{
  "num_hidden_layers": 11,
  "hidden_size": 512,
  "num_attention_heads": 4,
  "num_key_value_heads": 1,
  "head_dim": 128,
  "intermediate_size": 2048,
  "vocab_size": 16384,
  "hidden_act": "swiglu",
  "norm": "rmsnorm",
  "norm_place": "pre",
  "norm_eps": 1e-06,
  "positions": "rope",
  "rope_theta": 10000.0,
  "rope_fraction": 0.5,
  "qk_norm": false,
  "attn_scale": 0.0884,
  "bias": "none",
  "tie_word_embeddings": false,
  "parallel_block": false,
  "init": "uniform",
  "init_std_qkv": 0.0184,
  "init_std_o": 0.00392,
  "init_std_up": 0.0184,
  "init_std_down": 0.00392,
  "optimizer": "adamw",
  "learning_rate": 0.00079,
  "beta1": 0.9,
  "beta2": 0.99,
  "weight_decay": 0.093,
  "lr_head": 0.00844,
  "warmup_steps": 263,
  "schedule": "wsd",
  "decay_fraction": 0.578,
  "decay_shape": "linear",
  "final_lr_fraction": 0.0,
  "batch_tokens": 65536,
  "max_seq_len": 1024,
  "doc_mask": true,
  "train_tokens": 571800000,
  "max_steps": 8725,
  "dataset": "wikipedia_en"
}
MLP neurons of a small language model. Each row is named by its layer, matrix (gate and up: input weights) and neuron, and shows model dimensions 80-271. Each number is 128 + 32 x the weight over its row's rms, rounded and kept within 0 to 255. Numbers have three digits each. A neuron's up and down rows have the sign that makes its largest values positive.
After each neuron's rows, "fires on" lists the tokens most often at its 100 highest values on Wikipedia text that the model never trained on.

L5.gate663:106112134111136080088094121119096134127149103175161143129096146104137143080148089161073126125123112170144138200087082065122133153105109108091128138146103142136128123169126140077127083132092151127142135104169128101106128106139091076090130129209145136118164225077142147124162160083150067105139090094152097147106156156121091139131101106142119192136134098117131156153100125145125122153065117115102149084108077183184133127125148144151158163195107088170154066115185128117057173103137177126125147155094113116090178098139165148102111082109128163115160098209091143149162145119122076130
L5.up663:142128129119121096131120083160077069077182121153165099144128128058154163071125086161124140098079116164154112207082099078117116096181121134020102102138082036144143113131163119103134073126135162150117173107099151116105076118142107106111123169179135100152133165120152132131123131093140149101092075139158123185050190156125120127112102108167165167144113101109162113130121166131145098158117150114153097111104099141206122118156084078084147173114154084099131107128147147137110147150141119105103072112127093170106185187102207124097117069107103156144170146148145142158167140144135078094
fires on: "of ", "his ", "-", "a ", "fl", "coun"

L2.gate1409:141173122140133156061098181075189107122110103207112165141116135114129086171103090164134150108109146173138209129113102140152103145153098162134131142110103189138065181125124145147096114124065128092148118134127084096119088149176112111099126139147096120118170210129078117124131128157124103071107111171140160056143116148168156137116130091132135094128150115133131062096149018157206145087132118117197094173136137165129152132069161189128091104143116139116071137116160091122136124069110181163105154190117174091170080131154119129146172137120189162152139089136117169138111110117120104116
L2.up1409:131181128090164100146110177093169086136140141130134194149149159124073152147103149089128136135102117166089172120117151156119082191099064096129139191107169168115096126089150145141061109157146098163157097114149087147132105150115099080131082086152136121146137108094109151111141154125123085060151080183146110089072109192097154146153114124089155085142164126211127111171169126142178111078178151122164096168186142135103182086099126151097148131166146120118095182160097145214166130107166176157080211159164154128124081116065112125136152206144185127210114126112145122119158100107129126109
fires on: "B", "F"

L5.gate683:109100118143149105105152140132152169203135112160119074088145076084155133096128115082109113111154083137111090125125084117055096135039106162144091144196125125163152104126116091118162126103115184097100076080145101097120138109082069118126082094109147139204114131155146173083171169141179090094087113108147061104115126083109122113079116059129169146196140084133122088078138113165165136176095147165173116132133102140159150067078162149138140108138078129153078111141169147091089114098092148142142171142127116107124147118069083133131162134140165105188118107116086154144086165141076094121
L5.up683:103088071110162114101150139141113116137130123115114069124153063130150127116111191059145113163059113177102050124127116104175124093169163140129148175123118104101147078110093109118144115161148127178120105094182164152074114150130129185163099085137074113165142110111165118078112122139105131155076150154155126108134128165133111186170119116115092108132100101137130167166100112077131095117108107148137110107109097134114155157131121138119191131131075152138083111093140103126044117127173159184145139144099139181161109147135164157095159124168111162116201116197093116159165106094108101133
fires on: "the ", "of ", "″", "his "

L2.gate1926:187153086079116167131135129183098142181147115159124159149108163120094128184093143119161163089124059108120131118128139139089100145062102160125121176124121124197087183222068133117090193123172095107141187119082127106113100107096118054065118103089152090133127169068143070131136119170153159134146097103117192075127145123123078083145119105134135125158197121172170071167135117133173148120129163135119119196104101122190096157147138094101067141136095139120162110096181138140141125112084148102127128202125131106112169147166106088158118118138121141181126039109058136112166131119133165125
L2.up1926:150154115061054132154125209241123165121076141097125145151125070173096093088055128094138130151126146132114175077139155160099159174112133060153096169149121158151086157100175135123084119144128133135137154039127145110128092123114165141155142047126059107186149104130182121092136103158180169155143126122123133157074105157138078122137057143118159074138113132194116140079168087176135131100152202177111140138132126110129145084108100148144168125150093134134164146142124098137111096100121097115105136131151093141125195134127098098107178138169120157151115154140062178162116126188129117101
fires on: "F", "of ", "Fl", "wel", "for "

L2.gate4:096116165098083130144128124129133215095107154157153104151140162070093104158130111107146157111121126156077155133137148159126139166108108161141151168128160134158041080139151088141140143127106102078129124131085172159115065069113096135112153113167125108144128145167094091107128110178148114143152078104107163080112099101106091176159086094078122144091178097178150141105141127066145142082126101079163153167119075104058214160107119139101112172171098102075129109097080130120140124140023126126110171181132104169200084180105142171144120096073145137149115076151136169142136116157116073124
L2.up4:119136151152086099172103152153152100154072122135132135106156121168110085180110117067120124115101168107097142133122196176141099176119125139093086187076156112142080137127123093083085122143123111124128091143131180142079052101140161153151165147094089136183094161102172162087112125117174136090105190114166121151145153137171137104120066120143188135134172112112139135146146167079241069150112153108133128090149094128082131128053152094124177116123109157142184160133075148106118068098133181150155129096118149168134117114072092119155120176085203102148113114132137213160095069118107126113
fires on: "F", "Y"

L2.gate862:088116166161117179167122159170132140155121086125169134136072129100172083148051138051128148124127096109200139142137133165111104180111070065099118180170099121078112141175149163175121151085125122131186113092123127121116120131112161138114112068197136103138082116115124126132185075126149146182112208089101156118059143156123135100049102139151124113164106073144145132101159168062111048193127110103034150113104167138160123091169157117159118159125092142133143086127125142162169133130106150105138120165212106145112133116127087172095152096149130156204125120156144143144138070104104129121
L2.up862:100147176133147135132187077160123146106148150099104177162176136115141141116112212146139105163147130112124124091131158127171102138168093166098124154187097157185133083107075058152162099132113091076175115136137152144047183112128099107206077148099138123081177067165163119101091100085117144112176085150118126163141102154107079143163124124138095121113080169156171121104092132194149148136111131124141090111129076155137155084131099126130084150177067118099142123139082144138163161182064168161096056112156152156131081106110130131094168124144109117151100153105127148091142112147121180178
fires on: "ed ", "for ", "y ", "on ", "ing "

L2.gate1235:099143085092128164113180108149155170163131141141139120110098133075099151139124135080112102162196134206123070119125185083134091160125161056161133116152111136127101143116097091125120155147176109121126100090120158135154126128114084115140141156120113106115124109199099140166124124157085189095141149197160107172137142104117111086169097113109146139094120159160111095205162129135124171171201108115121144152140142123054110179133107108182114145125116133131164136120125119136040131154096138138103103145146133095118125119160086117141058128116131102081177163150193105145151125171163160117
L2.up1235:135143157090108118112143154185108058144134138126138174108178109101129105169101121110083139114141129176120160073166120134130101154069085118140098092118065141150105108178114107125146148120047133170136118133149200126102176169128086110175124075131066124099157165095121098102131094096132123136099060150097164196118172159130122119129116148141205156184116104170142103108134100082111140119089082174076088174139097168092081140149084128152123128151142156064110069197135122155139182146114148148097169155120131116130166151115112139125144137111107103132089103065150118147129122157133139114
fires on: "and", "as ", "of ", "ed ", "ked "

L2.gate274:151114090077120130114146154039128130177096119168087132149133177177139086103123150177150130199192123107174150119128144146163163109121152111132138093140130153134123091121113103152111133128077135152110097089119156157113097147154148097132131138112110127103108156147137152104092131078166149185155134203118182153116184099134072111067059098136092156102103046137170155120109100116126134145129118168154118166118172116113076134128141105133142142136167089069088170076173101180162129141116128167145078160143156134107104137120232124164123132089150079088113098150075144145089140219136212140
L2.up274:100153077149097124088105112127141147167055173161097115102135177173108144141116138123126149122135115162130197150127096107189177131144115094110169115099101131104210115124128152082157123165134115119127132087096090142166035168094171094106095130159177121146148147139154141104100120150149092145150140159119099163159118145109120167116176138060107093125109053141140162192139216180159131154153063167082130180155081141159097109171076138115069123131136152140146118140109197115121087166095121147159174117176114091092188087171118118134093147120098085143130111114180190120076093140091142129
fires on: "ir", "out ", "det", "Det", "dead "

L2.gate441:098177030129143120129205186096111115124122085170102131116113121113131119113108131088160115187104103129124142189122109089122132116186097143166115118110104097084132134092188149051148111177042096091133189098157075117192118075112142097123180184118168084128177147128140105109147116093129120144060149117132102111185112142082135182078080120137125145122126130111134110147068145128124161123158118067035103092138110101097101121093119188160137102105152124075092135151117146130140107069142193116107131192132145126150092103151119134097137144143145128129090146153158085191098135197117151149
L2.up441:167090146120114155151118126131096117114142198105071082159058116144162122103134127152112152178116122088130139121101126126171184090117137182134073103084111186119120111094124114121157179159167085116116111147121138097083167104130121097139176109089106143121127128117123183080088132116118171111148190129169209192141136124123142205173159111100094082099113165105146193111160105076150109112173145103130113131117161155176104139136114108080183101113135147132134132125174104143161122134166130145153106112100167151170174134140107144104135168078118135128108092097144118116121159124096203150
fires on: "of ", "Lod", "od", "ut", "ol"

L5.gate340:171147175151128139131135158149119088119119149155130123061129064136178163087110159116169129159135142169177237126110157114120100091129122091135144151156076142138111139154155118161069076152133184140116086127184129108166193083164072114100061156150179121151115117145155102189116113142065179119116150151104093120111125121131124105095135110108158189144149138136144128153117092197186124157123135134154054153150118098132138122113160111163162154146130068081141186118139126039204074141061166056148143139110099172113094178144137087149120124151177101100093110121131060101111132152089149123
L5.up340:167139122079188120156069092176173140141138126163110137134147086073124131153104150113169132170111122105140071104097116164113110136111146097147071151108155105172128124149161072098097131205090112097103115162147182151213112127169133128142101141117065101108102176147099053135113150140105123178163134140070099090089126149071114127146134169119133120172160159132120168110123125160207106141091115112128059135139117152124111124161199083147142163123131078171138132117216136072133138220084135138167095092042082144127098135129119116159120098117115143156104094135073108111103092093108113157
fires on: ": ", "of ", "first ", "in ", "how ", ", "

L2.gate1146:126147139111206130151186149116087145144086107118099095161156127154106104116121109113168176191158131102133125147124125107058144139136111077163117174116156099131103150148150150104101139074175136132152131106128218164160129093154140165148138072142094128127146112144127089132089140064166121197102118140132157143195054130087112137055142088118118113131153154136139160089108178142077081158118124148065123092155119158120134156084128086141126146150158094192153110108141085155104185160156158143086148145133117084059103069075099130150106159146146150058181131199094086164100050142085079117
L2.up1146:091117187031097164127130131119154141058116094170114150093140107141102137125110135085088102138128103103138144079092174088135105178093104114139173083182148113149168147158109133113094149120107138189117105142092157132200136102108163123117093151195137114061158142121128113114096155149128092127111144102136061101126122104151097124144071151144129155087107188114133171142136088176104152143109146108147156099093133081150126118104132190166128201148134090119125164120139106104096119153148072146101106119107086141133152152128158123087164114120094178042071110144142179152160128150125159162
fires on: "of ", "large ", "in ", "able ", "significant "

L2.gate1664:192132152092066132125144062083162126120062121142138153136126127185179093165120110107123120112121140168149161159138149162167130115084135191086074128076108102173116077111159103130134113144092125162143191151094105165168124145147137153102150120156096165127088079144130178064101180123112146136132143118114106157102152136112130135139116104138095182130140131129148104155127092078137187122118078158169162093115132121111134127076081123101079147117205093098093101169103133125152154120124134156148173186162154091114130077100145137152193087088127120124060137128112148067170128081107107166
L2.up1664:099150143121112170123184136125101176115137176094125162126114109104136170137125121108160165133125133121106113187090102170129168100122104158180095161135131132123167156081165103125118110169109102151093120071112160074147179152151092162193156092181060101134183125128101125134112204124180117107178123100172139104160160110139095096131165111080167113072083156105120144071078108130165131085114142109119111142085171173107057155097155132103134116161115155112108136114151129158088143122156166123101129078141064058153144171157130126147154156110108148183149113160093123116117090154104079137
fires on: "who ", "ther", "Other ", "having ", "without ", "ener"

L2.gate1033:186117138106133180110145137168190114139103104120169140147060054155156120173167166104087165145152139120171111132148140126141077113119152110137137117108120149156082118197172096146051123139105170174175072087154109129126156144130120048143121121122146111107149109110177211121128089127112189131130101102120151132088114138072157167084118155134127085137101086208114068175151106120075134176119139129140090149092104094085166129139133115096122135152100098125115205108085138164142158133117067171212094119162119154147123120140138122079118097070099198102177180127146092171102151158107156172
L2.up1033:109143075108160175192125156139116131094148172109173117155151143123124095101131148149096117126126171116177135089121103178176124138094182097074077153181089157146119101114103080080098135157111124152136113094125131142145196142058130119186090116117121188108108139165128137175117110078140123155128117130111152096135129193059092130089122142126079169153113186147123118129062128063127158125142072153056052162067052149086091085125150119137069138134133121122045117111119108119108168181133125170139098165130158122120091103163122131119167118151104080094117145105159051135120106093106135173
fires on: "of ", "ing ", "ed ", "into ", "ked "

L5.gate627:193175128089116146148160145182149152139093150112150160151117138137138143095122101129060082136116163105175101164114152122171159151119184122076144117201127129145079095173130140183145106133075103162154176116076096117152142110113104177095126157147094160188092189090087074142125101127119169093135100091160128110145128070118118092118118140102104158111193140065161115175041099137105102093171140050143137185130069121168149080103116121141113119138122113136105107106042166112092107048076082130121118123142107177161166168122135119176123090135072131141116166115085089111117089135103131118
L5.up627:139155119085104080143103128115126171136100160114170099121109116136132084166119190124154175092108110136068122120116113205149155066126116125137111162103185147152086184131163109102165122156101174165125140142111145098138115116075064132131149116163088138090134130195102062120146094123112102127179127094143147143117145144108162079096115131162137099167148147195173148165135154135120113146052153126163080070081101108126167121116151094113155134093121107141158186117211158108139087137192127121186115176148162136099139131149125140117108148123132157144136129093137154170158129189125138164
fires on: "of ", "a ", "s ", "the ", ": "

L2.gate1711:163128113134185169165147140119122123119150183166138176163120183166147119115153123134110157093129109166165158116140173133075106101096105124094137171131175136118109107143154077097105101153110226132148107081065121121067088123127041147111174122139145162138131110091117117100157129113110074046158134159118075136110120104133114129142129120105118076089092057128143136105126146095161149127087121065171164116034164125158155155092125120134142110112156123055092142122152183167107148141190082163115097150055125156120063147123105130147121153160124152121123068123094113136089119102098077033
L2.up1711:152132103104200132134173140087107076172080096145107120153108115151119121168130115064161115124152107159160113154129162106155069157095101093101080154090116137138115143097110118132093107160165145165154151102140170160128107119184082119139108049086142154169194215075098195112142125147176090114121095143142196082122138151140126113112079104112104097103116146128090129181130171130147136090123096104182153135088175115135127116107116146175143157140100109116092146161090139157075206168151118091060135120133122139136096151126164076138106110113082108109127114127167153057134071124086107120
fires on: "F", "P"